{"intermediate_size": 2048, "hidden_act": "swiglu", "init_std_up": 0.0145, "optimizer": "adamw", "decay_shape": "sqrt"}
MLP neurons of a small language model. Each row is named by its layer, matrix (down: output weights) and neuron, and shows model dimensions 80-175. Each number is 128 + 24 x the weight over its row's rms, rounded and kept within 0 to 255. Numbers have three digits each. A neuron's up and down rows have the sign that makes its largest values positive.
A block is one neuron, or neurons of one layer that tend to fire together. After each block is what it responds to, as a language model described it from the Wikipedia text at the highest values.

L6.down137:164169133108127150106111118133135099134129131150128155146155154116169114077089143111162146132121135097127198136142155129143111128099124142194101159106140133131113153082107114101134113128147162165124111141143103169141158181119170120131155138146179155165132156151166106164135131131123108158
L6.down173:105120152123130136174147137115137154178091153139138126090136144100108118144136158109131101164118136095114137162106158118157138128147097093129145138128131095140101119115106155144130147115118133116145152122109158110112103139147144103131162079124134100109131106109164088153110099123168108085
L6.down356:130142169097066120134106155156145125083095134141108101145100129144088130135108076111097137117092098126093107129098161157140096149093148126130153144117122130124112150106164102098103119094127119120114113133098091148137082156110096129119092129120130119145109158125103130128143116129101095065
L6.down555:096132128098165116154126137103092168134135132106129153149103191070124150117153165144129125159131115152135125101137124165108111120105156097159103108129125130174126092167131124112108095159137124164119111164151118086102160126139156148150143108116148115105113150138161145126115165129166136160
L6.down619:132099126162131127109139100194146160125078121150122145141116140112132174122154118150144068085143135140152117097121101158128123122151146111113107122151102145129141132151162105089113096123145122148147111167129126067116156133115131148173149119094103157144161171110097121126114173097100170126
L6.down1074:167150128091147099131135143109145108131125143112095132156137108145116133098123118137105127142106121173194140156087112125151141160144131103149116145108106128132121135115151130170174135121136122138124102143109167127116130147154098106123099134136098139147127140133099116097135107100078168153
L6.down1332:146127136138147122135156108131131130151122137134115125102091117122094144146184102124127123140144110119143157127126139115140112178109171123106157131070094142160142153128137114122065164144105146136127167134115127114148109135138123133162115125166129139082141161120126101115126133146124124099
L6.down1615:091103116157144141130142150155153133146120136127166093155124119104148105128139167169151096105159122159146147145132088141167094179136128100144130136135153149110119148086188124089127134099159135082176125128153133132159142127122131156127108100108136080147127146122115102107117146124134114108
Responds to: Gendered sports categories

L7.down15:090136107138145121078103131155130138108124137114114119129128188123158127103102136153159148137106139124141145117122129143103112135077142131143088152122178132138083127126111147120117107109115138138107124116137143097127156120115128117122156124129124139138148105104121110161107129101136085128
L7.down40:131140111114106099162112120123090134161113148144086126098127143096109142131113135100089103135119074108142156133099190135139079128109178127141170109160144142115133119104098113123090091143079153103126116119080146128174110089118145101134160125106107133141132141124074125124150094123083142141
L7.down563:136135111114127095135094112137109090123087089137124129150128133085118125116098137171123117122107114137134168126074126162136122119134139117116131098126163117185177120087130143121132140102165091141126098084137143131118161178165106099113114098152166137139181067167119119148101128100141092136
L7.down957:151125129140131140098126145140104119154150102075103177126129127148111156091151149132082127161086101119184052131132088117077107135088150089092145156123176111098118145165099096124115114146128114161152084109128109133148092136144139125160135125125120122107124124114124087120130124107136122085
L7.down1167:122136154121164126108132109157157125127140112074144135128106117113161168152130111097112102153130136156119134123118152137119113171141183158171126093144097096112134104109106109160164136143151152138118141140145140128136128103161131105147169089133144126101176148097099146164115117192113112150
L7.down1352:153143095134118115093103122152134181110134141105135133147092127088132140105113123099132145152132152115122120149089145160143115129140172122175129157122108151153106139122137153143139107107120149106158121125107111116108095119107106122082139137139142110158143124114141123138144136139127122127
L7.down1368:139104122125138110152123091181128116133135103118122135151094139123127150104140086124086145133124143128123191155140169154079122136146150119107138109118106109175133149102152148151165147129112152128100127138143145108138126120134143152123132084130105138119140135102111148149195113124134154102
L7.down1691:141125160092102134081146152128157110177109114122132144148124120137137135104122123177097088108115152145116151131140123129151147089104145150156128087153099103131128132127153148152134100104139106125084101101135136161160113114142121126129145138119116119159106090134121125119156101141124140112
Responds to: Mid-word "end" fragment

L6.down314:116166136119134098143142178153106103106138129095131135095162168113142106106151150134129156159094122083126095108154101121130148135085154100089090123089113177114144133142160085120170142110104101141157114148140097183118176146102124118143151148161139120165116174151167108105124165134137076101
L6.down463:145163129144118120151142157138119112113118140101118110132112099130148075131113131121159119130135174147128177069098118126131111130128137110111140136117123116130145102131147119154192111092142122145117146137118106141163114166138151120153181116125177135181141138122104096125119154118131117096
L6.down727:143155122086104105141100137139146153141135135123091129126145126112133127165114136158132101157152129102085118130095105147140161087131147121163077080124088087121147127094130180132108105131049088134135137114140102118135100126144134111104111171114155077115100138146130147135117132177152136097
L6.down977:131099123154176107107149112185109120139131130110169159109114165126160135150149152154132112162099143111123142142146127167135138126116149120121154146135116145127128124116131157122139132082102122143102132105134113102161139121183123140129087127127140169135082115086126112096110148147131106158
L6.down1084:153119115091156123073162101149139136118163159110125137138109153135121151132127139128116101079126158164113144125160164165113110115165141146150113139163141128124091153156158149117149129091146130141159126123111088109141134125122136105160205141117101142136176109145124135127106126152129108110
L6.down1412:091113137158108085140157123188147111097118107108114151151140146090120122146155085162165113155131108143149096174110116157124134180144166124098118147093130075099132108150135077124144108134156107127122131123137061089141151129140139130123081184100140126120130108169116112108143114109100117136
L6.down1441:145118137133085104121071144120088111118078123129128117106106122122148155071155151114158135118126142117128137164141147120160133141136134142143106105139156154105107157124137119146118142115106108132129148154132094112129121130087154125127193111094095095161142153111126144100144119122143117112
L6.down1623:163132137122138106108138129149133118105175137126115092140166117140129151140117151146101130094153121121066126127136117123139134125153110138135111142114162127122128133079143121146152147120180097165174110098143093146123128121126084104110074134141097118143142154104085134107131123193130162123
Responds to: Suffix "es" and table dividers

L6.down0:128119156114150137092132141154144139107110176111080131147120109143100090097090088113118104140190145103117118060153081106112117103120113144127114114116113115116124146132145117109130133112121140089150157179174130142108099086131148149140091113141119146148163081087154125099167094111164143147
L6.down208:114101101116148117065121137122133124119153172104167151109126160114115133128130102142127120114097141125086182152117161088118116177145117157123081144148083162104123152139153148105138116117107090128163106118121110119147131106120125137122084117136079138120123145099143135107134107098100105116
L6.down278:094137170129121141108132155152134133125072160129110117115140095123116133126101116147138129129112151124122197142142101099151110153101152100135149095133101151110148128121120126160155130181129121124174118134113126121102105138059098132107096174142152105148141114108106111122154124106124098128
L6.down423:135125169153134145085145126118157128127132169143121087127122170111101169101108094187110166151129133156102128113121115148157118135098114095093144097140116143147155121151125107138109155154117118108123158140164144123119178114090095127172061152144096095112139121112110101105176133156159089131
L6.down1548:090111092120153123145142140146086144140128188148138163103107127121149147150085090192135149142150171149111163146137103084129097121136152104186131135134124130122048116162126188129111144142123112150139109171137155123135131139121171074124063118155177111148137123145097118097118113133141152136
L6.down1742:154105109162087119145131120099142122140150132131131120113144085135115162127092145127165164091094109153127135107157109104087118136188099112127109154163151146140139098138170108122106116109111083155097132177138159099121121130113114135165109111117082107120155116136066116111141130127130120121
L6.down1787:157081152141097106107142108130181105142112130140143146122170117136114144145092090133108121134151116124104079155095136147146108115129100054115136138093168159098151118121151154103128078165127145128139083125140136147144140150143105092131053152124129116132108098130135107157123131109174141122
L6.down1851:144121113112081125145088169081132122136127133147101137123128150126118106118163173161073120147188140187137139124126125126143110126147130109076086116155147123162146114121147106134128137109146144135163117151126161122133172164119193155114077129142116125108107156120137136129167097079159154149
Responds to: Paragraph-ending punctuation

L7.down643:114147131115130148138115155103134117157123165135140071123130103105135130123122139152168146153125112154145131136144157149099103098139111158109162116137155098120143091119171134071123111077120175155131122129128159086129131127140148156143151124118176127128147138169110103139124112121123113081
L7.down914:100140089110114124119144166144128136090132130112158111114142141172165097086111128135115189143124156092106123108139129121130162151150146135104125107084131094094132160123128123131152144112126133143142124155142149118116131093165169131104069124088178132123069104137127137126101153113127156117
L7.down923:143145132137113134123128141127182153150133074129174133137135140140116151125122160095131093093159133188094141124130122107152136115143156164150166150120133124133122132114109123094130142146107127096142083140121095151132143159121123120156116147139131181125135148149160126093087168123116158117
L7.down959:141133145136135169118129149169128144116110116089155133147124161120071134120080117115117101086122098092127177130110138102112118142120165146102160147122103113098171156151136127103110134130130112125167121119114146081080137107089122122126096106130118159100171094124104121114135125149118162081
L7.down1055:109112134127156126141103150158131117135137108089120123101124097132134154135125121126135151126126122109092142146123109184105136127112142128127147120093141154168143114133110104119121114127110127148119106145159137116079131131156166129143102132094110120150143091139139085154114164104142137086
L7.down1496:086151166155121147117136153116140139131096077143148151122162154097150187110123149111118116140163165108129108137125123154111139129130147113100141120144110113115169130164125091160092147136138129109143090189189124162104143143147155160162105109124163135151134106177144115106148134156131125112
L7.down1788:134166086099157104098126152125126158091083092138136123127135146170129141086098108124120124131127112134149126160139109130108119134125151116138138152088127123158148122110095128130132108143125142207140150147113121114139133147114151145092126146084115103147070125118135123116162116118137148088
L7.down1993:164114149127154132157083106159182123141137118142172109119114160149144146119139165153115144156130101121137164127087118115143155085135169107129136120161130122170093173148111126160145088141152171142169092144127121094124111152126099097137080115138107099158139138135119131106134139140104134124
Responds to: Paragraph-ending period

L4.down845:117134145139134091081129157183126138113131180093113164135113124133145118084156155098112119112123118130181146136101159137125111120138090161130112156125108122123100120108147135134103093119163128107141143109089081143127094105099148171135122146118114129111121125137130133096123125143114092091
Responds to: Group nouns before possessive

L4.down26:138095122137169109125099155117112161098101127115154125114136140131141167140157146128138121139095105136099154131134171151114108136152101143117118117137136128130110121136120126133117131114124159106146169145109125108125157145122141111141159144100107117141117106131134130106163133107107177067
Responds to: Table separators and mid-word pieces

L4.down1677:072142163073168086115122193144133109122128201169127113147172137152150177130150124131178143148137109106102146125124187100160101163127119146116095137149117180144155127113095135124131138113044131132127119129127131148116134126107139107161087149176098146142105140159107135139118134112138127172
Responds to: Paragraph-ending punctuation